Part of a small language model's weights: width 576, 441M tokens.
MLP neurons of a small language model. Each row is named by its layer, matrix (up: input weights; down: output weights) and neuron, and shows model dimensions 0-255. Each number is 128 + 24 x the weight over its row's rms, rounded and kept within 0 to 255. Numbers have three digits each.
Before each neuron's rows, "fires on" lists the tokens most often at its 100 highest values on Wikipedia text that the model never trained on.

fires on: " g", "ig", " G", "ip", "emb"
L7.up304:121081126071127125116115099104149097153163104139124133144106094136112127131160164167192082094122119128171110123125152121148094142160110132120131104121110148132103141152155133092119135138132135117141113194087149134112147174134164115140165109161135145163145131151139108163107173115141097118143168135116117125089165137143105166126146155125125104130161132156133106146119124154097087138121115113132120157128149099168072112121093186121142120134128155148111097132107124114136160137128147096177177171125141159132164133149108134126146112122073118156134086092149108116142122126106126116124130106129098142136136123132131142125103123135136152139110132134088141137145110137135141159102094117110143137114135133106148144130114125118129141116129115114141161117144141132149122099150133
L7.down304:132126123103130128139198121114099093115125123157111148119134147118118108101121126149129111126136172131139141124122101153114120127166185156102101157149106108137123070137151134176158110128141153105121144195148103112143138143128162091151119121134129144168132151142112122100131187131143143122115116117113129120121125118120139128144162138112143080134157153178136143056126129124154125112117088112146143128074109152164139107128168121101140128095180120109128114127159161128135107102160128102123151116096137134149119150124149098129138129122139138124128117098143103110116105106110135160127133098076144117088118152116099167131127144099140141097139099132075142113095120100142133142139154165109146120096156135125101112140114091145075139108152175128158135143136136109120144192105082

fires on: " the", " of", " per", " a", " to", " on"
L7.up1613:178128106130130145096134149138097140139135178126092069126112116138146085129113113144134077109110113116134088079097126151155152119146073150094124152064122166157116150139137119120156112124121120115154162141152113125149151129132102113109092106143108131132147139148142137163096103141122149121095113117134116128075145107114132090155135146147156085132163158133121144086130109131099178120134146136115086164150133118122136135108105105106177128155148141135128179136166143130138157061121138142116109143130116110113099149106104126147120168132140120133156148139075125144080128141103168141143166112134102082120132116151146133105146176173073106107120114166142146125122131115107134100131155092140103152122097125091126136116085171132070137116137160125120116107075157120139152085147141
L7.down1613:158172119101143096092102121131126119098172159120110106153136110111150146089139127168132145155099116144114110115146135094097119147122115097135090157135124133122134139092095105114148104111123115127149117163124108176079110121136103119099083112153163131117132116116146169151092127102169122147162108158163127148171149123103155134111114086130106112148110121135141120119178172106142089098139116103111123107162110071102092110121115093102141126104121137136128102131162128123177116097147134103121149134120140127134142110184126168121196093151081123101167076173122182159131125118134113109112168133136186138130138112144132058119148119122152100115128139096145098115134143134122135168132117129186142147124118158115108137121108101094147105148112140125155156117133131135147127154105167

fires on: " of", " the", " in", " his", " their"
L5.up188:119125130124130141113109102126154131096117120120116101138117149127132134162147139166179111132138157159115089122097103116130131092129090108134102110113099138121144129149150108087125130151140161121133118121118113137116120084152116152140113133142147125124149136120126126129167139127122161137123111164075121130131119143133134140118147158116177162121103138190108161111137159076175140133139135111093077172123133164113155124137137106107154087143118128141123153111114090166173111165068132079103092063125116112156091130175150132119128162127171156111134157108112112131131153160096112114129121120145155077114162127124128133111159098147134132138126139143111184138130114110105117110106101154131133132079133146136138107150126154114143165100116144117152138166102127172154118145117111
L5.down188:134123135162124123110067140134123127165169117122115151167119051124132135122135148136126109154144101123149145131106137108073119137121143071091121137133121123116110160131096117122132137141073127120144092101153144175161116075114151121113166107137115141147148132109163114130126112117109135124133134185153136101180107131148182151151101128100142149164126124106137136141153105149144123106100150106125118127138085152141093101136168117135157137129119081094120138140122123157130104140127106132163103137108122134087121173106186133118125124108099161120133087156133113123143145104123143147093153068161126140164123154075093157155162107133126123130153113095145085145126117159133137104122126130125138140150147130113152098097083153130159110140135113095144107124144143123151144120096122

fires on: " the", " his", " for", "-", " its", ":"
L5.up1802:089139138096071138181128134158130140101150169121107113103133105123110133181133151136132174156110130120158117122124150125147134132109150106097144156151147090118157115136104130101112115100123140126174108106073132165162099109151107185126132173105130106121085157174084140165144139123109120122099128136101138110106110134128096176172111150133127121173103156128082162129161098117129131154123129115125114148108132156125158168176111097137131100115157110180112137074147135180106160161131119102132148157152084123148146156139132158112132126120137141077150092136201094128123096162125093113123121132159174114123155098132170090078161125108154097124142145109170122151150167175118126129181097108124109134146140105139132106159108136148068118091128132107125151138108124139161136120151127
L5.down1802:154086161118141151115146138080111145112109102156150113112140142115153120168151153126130133112137114140152105124134127122095131177100119153153085124159108141133162143112139100147103141119165120105168125140165135133101144168099116129134132151172115139157120096129137113129098162159139098094144114156101121118150117105118123078126105062155140186118120135106142138073138136137120101083104138147131126099129125062152102120096138128131152124110099119104168123131130089120135161104139145125106112159104141139099154128122130104089119141084122134133137145146114078135116166107142140133117163129126145139150154146119082114150146156104117098151191107154120098147144121086123141160091084134154141123143142090074165095126121100167172141086115164155085123116173106139143107179138117

fires on: " |"
L5.up1767:109100166115133075171062115083110115138126159141130151131124136121069101167142146122151133134118151118093094103137083139112138145132157132127110147150161147163153126154103114149125155119139103122143167121119148131108081105116107147146137136101124135140141164062096110118198118151150078092126105143166147130131105174142143160104129139101128149150136132137153097135143111135115134132137097119130153121129165177121123131123149155139107104131135175145090125126130105095068151128106122124092103154127092117151162166097132096122130107128068100125139136105088135131078108107107165132123128131166119106105131156108106141148136153133161103127117130119151140147093119099116166097144157168147159129115118154132079142087118131199151111144115129150124147152086125122141139159126160
L5.down1767:137123112108111111149126122154149114138142134086134134092145101138096170158089114138146148112149127106129120127162107128118117151126147150071129141126162132126110121091095081093144109128156159155115133105132113092129135098101121130124117120173166139133127126101099051129118142106131128105136110140115068185093124134100136120124152112118118161099137085178139132153123127133131167143140135178108144123106148126175149161156150096152157185113119079118135116152124119100129150173139130149134109132140125164114109166115142110171111120164138142072136118115106100109091086133093102147110129117123148122134108172155142120149113140164120147135150158100105133117131142096150123108131118175144100179102113142095111106166123129108157140110129157133136119178132101134120103136139109

fires on: " |", " that", ";", "),"
L5.up579:135117146150153115143124108135142127146112165145161083132160171130120114148128143126089125112117138151122157112174108144082136149156138156116124089156117084134183111180137139159137134119140118122107130145133125169153128133089127127124120109142108126126129126120056148149177136119158076161098151144143158071097129150151127116135094112124153161110088144178124161136092107130109153138129091097148127154104153137120162147112164169097127178125103118102136120125127130125164156108122043145099123149093128099141137150125102089149150057124153090132148109153122148113105111119134139173136131119165125108156144115140137099127175120116135129140137088127151118158101080110101146109081121128144113123153150133134102139103183165172102113129121134139097180110099123063144130138074137
L5.down579:142105138149104122106156125180149134066130110146153129119144115136120149145125110135156099135150114115177124133146164117128118161122148174104146134103126098100152149092142073141177126180067091162190126152142146116180077127152107127119120166110111132152088108109144107133139129095134106115142166109136112135115152135131095143174133084117149125161149088127122141148142174110173145152123135135117150106134103096108134164139103130189142105158114105115145137155099187153153178163140129187103109130110116101156135132091096135118138152132102143082136117144115089100123090120117139130139101164112094099091094146130150131156070117116146143118147117105118130155161097106139106136135106133172112157143089129140109086127131098127170139155148113143099075157126119121162131113143122

fires on: ":", "s:", " for", " Awards:", " by:", " of"
L5.up1939:117122125115139096125132163156123124095114177102107118127108139165149190137126142149135122142122139140154124088106142113125116128120123120147139162132183154153102094125149167126115097111144121098106119116120125135088091118098131148107130136120140096097128131145061105119162092119145109097138139148134124102102158133130128116154134147164096163144124137138162122133122092116111165114127141163158122134170096138155127117131130108130162131115160124157154106150118150130122158147154119131152103170133212129111146119110124164112162143116106107118127099123120132126066170104133102118116104125122165080140156132106133167155131160172121135127166121105129156136175130112099131138106164114114124141153169151131171096141126083143125141097167147116130152113131093129098106099101135
L5.down1939:123133126122122126140160123158110044123149157142120150131114155098141123139147145113109127124110142162137146117123110151124154126105115125094164111150117144146131130148143141151106093119059127145127113113102159104157121111164151131165100115123103101149151144118161132133127111094108101159145164126124132098136109148084124116159120105110175142156096096177172134137133143076136123154128179114160154141081127150160122104121134090123097125133137131164109158122134112126153129099124079126112123138134101126142129157120133109111111110102153114188116147137154159100112176163141191150167118172145138123117119091145149098185063110149136126123132125139132128126120151150136147138122185155113104121115149113123090124145140117165079114125144103109151136133142152121147130146147107

fires on: " ==", " ===", " ESPN", " —", " II", " 1"
L5.up1591:111140122129132161136130129094111141134146132127146184180125155129125084104196119128110145106161135131154123127123100106141095124150140128134123152158143143132136130158155133105132072132139116100092126135146134117144127135103064100145130087116071145108188132133115133098112111174162139144135172118154067208167152164127150106158137131145136141138124096133080146186146110101116164107138136133170118113110114177113137121127118169121082136134135115153153146158164144129133148149169105123132108143107125122121109185118133173079134138118179123122122167149104147169084149115135125152137121135142107138111126146181101121121149132112126145122113140146105137133140107150104142160099086084153147121144128138079133134125107088154197126170104138170143099097132126122119123136120134
L5.down1591:111110148155156181129156124123107128102163158120171160137112132119166117097144121132155150085146115109138148148123117124151157103108126126123100159133116120118148123119123112116108104156165108142110133127114102095071158120147091152102122161118130152112164120083102123141148139123154174081138077137139136166079128180137161106138105143128136146151153124125149134105135139116123140137102086136102118153126112096135144124100085121136067145096114124133122120121164111159153113142129098152122155106162132141146140151139130105099149144108163115121135072118143108147140148086132117114132159102091124111134127134121138108127132098125113154140134101117143141173124118103082149130135151116138139078101148130129138156140149082119182113115115135175096117140104136098146129182151138

fires on: " the", " of", " his", "ating"
L5.up100:123108160125128111099149099112136139130148142064115145172130144141113150147164139127131134099134148129126169097145117139128105117113107109100062121152153139090143130106123108098169113127124200111114138088120135122133145105106142129120134110109147079144090155090110176092126115138150147157119130158101137136123115126126138143112149120119180128110137143146150169148141099208131112132125134102143134100096163111158122146157158130059124183141159136120159168148137109178117114110161135114106129129106104136114149094131154156104115163172082095109144108161129146104092182129115080137145121128118095107135120090133087127125143117168166160124109144103114168162149118102121117096143081148148121131131122154096101155203156134100164146139101117112126133127099176149129107089133178
L5.down100:137182070132090134139093117097195124169104103126098093104151115115136094101154121120136086092137086105132141093148128116120121098135169111111130148131164115140118075110095094142116169127133123088112098169133165118155141124128125109147151116137155129101066128161106107165148116106110116167130133130154139118099098144130157143110112123173093156127125122129135055130141127153125109140108165097127099153158124142113145138137087152130099110119106099140110132101156116152119144145126085137123147142126145177103090133133139146094115117150083164116120142154106148106133162107141105100138098130139146098145156110089089173150105136117118125136124112139083106099083130118127150136121185100100129132157128138108137141129100109124155164082127121128139122140147160166130109104144141

fires on: ":", "s:", "|", "==", "===="
L5.up159:175145145131121099117128078113130137142140159103128125094140157186143123146154096104129136114121159145140121121143145149126117192170128124134131134150124114124125151136113105123106098121140133089096092127143131122115089096104151143123126122107117115122125130131116134101170142099146090121133092115110095130174099108181131136141155117152116128108127104118160112126142123097100144137129106090147135127148093135100129190159118114138111141087143117150140125125130137094117122107107103166119164184167141115111140180106112132164131133098092133097128100118175126120076165106154154148126114118127173158130129133092136124156084152091079119083134115115128147138147128155169123129178117116099085186125184133140106125165112143118157094112104130157137149138148128141154120142114106
L5.down159:125118104123116125106132141162131149179122134122075089126119160123148131144113130172130092165108097168166099144126143105131111122106130116109138177111116137119095147121112139143089133146115133176082123154109132182157143125129124112126140131145120157130103086110136123122164124116157143134099129166208140170131128128098105133126116122110143157143137104123159135135164121115139136129154125126151107121093135120130159130094188098105140046158120172139159083124154190112108125159116090154121106152131152136153178164098137120123103137127157089148153119106084093114123133102163110097129188104126110167101118126112161138170108070130141129123119134120091113169127107157116130073123149161128089136124134125131121126133146103101125139104121110137088128135151125093117127118143134

fires on: " as", " called", " term", " name", "as"
L7.up1335:144083131124108186107139144135122100154169133128140137156098108146165142127132135104148148147142128125120089143119095122154137124155116142135095062138133105124143106108170143115120142177150171132138119124109121122123087149106138158142152141167110157131113117165080138152057106135157150115122123130102154120153130113147125136133123108103098100116144114149158139149112086141128143154139153077120108167151126137150075139116127146146126146151142138145119150155112143085145061135143130129112133165123107148103140134116087123078099109109136164132137121111098110123158173122167145131105151143148136122106121154101148127127136121178108099163114128166097105131141150109149118156147133150084120085107122121083131165187165124106108134110145088108107148159105136118123165108125102
L7.down1335:115152146129170129120109169124144107137140101119151146131118178078169137124134120111148120111135165114131150151106164182113137142092119167125132150141178070129119127134113112088148128150089149106092100135110115104061106158118157153151141140116133123126141143117106100095143110121133146094093132147170117110132089159185136095117114155154154094133120096112134104126145134099124156135154117110117114132132178160161158121130146161120158104133157143094130145095161126162172118136129097147148113193109118100159125150143070151103114125116173154123099162117116126118136096141086151137134121116116136119120121125119166146127125109125146095164094117119121114104123107113138152126111151145109088190159173166141158086114125155142126086137171175111141171144143105146104116128138155

fires on: " the", " Z", " AL", " Gi"
L7.up1214:109106121118114093142086081152136153107147155120148112108106143151122130167140130081149127107137121126105178116126138128140089135140113151136139079105117112123147136123150143144082105126080120113112127136149163120074105123156161139104129119151136155143179132104130146103147151122118131148125149161130153150149128110176090129133175149135110134095124172123096134106154102140110127152080130147107136083099126107122109151172131116179120085091167136132118141149126104093151126096114147132153163149126144131112150119116117133121124103118121117095123121105148179136145118118163089138161135146149140061160088123159148131109143125106143141122146108104101110165093132089162128115154133079119079111183139185134157092148137092132148137106107110141121135106131134143143094132128067
L7.down1214:088173159089090149135112148103081098168106081113125134156118117121134156158153156128077152137178135124096106099146129126139097118128139138127118132103091139091144106119135111179154073135169153142163147128134144157115120118135136152131072127165148122119129128145145130113133104075108142169174111143163139112136103121158101124133091101127120163139117108142094146120135125125109093122143108161152109143109104156141104101117120089119140159096132086141163153181096087134134110138135143133122153134073151145097135134112108082119130145161137127132099138153104122118150030132105115111152103128122134117144066144150143114159149165168160091125161161115115148145161181110112127136101126158146096125128113173083173113177115098130124073165158105137091111117156132143161119133100112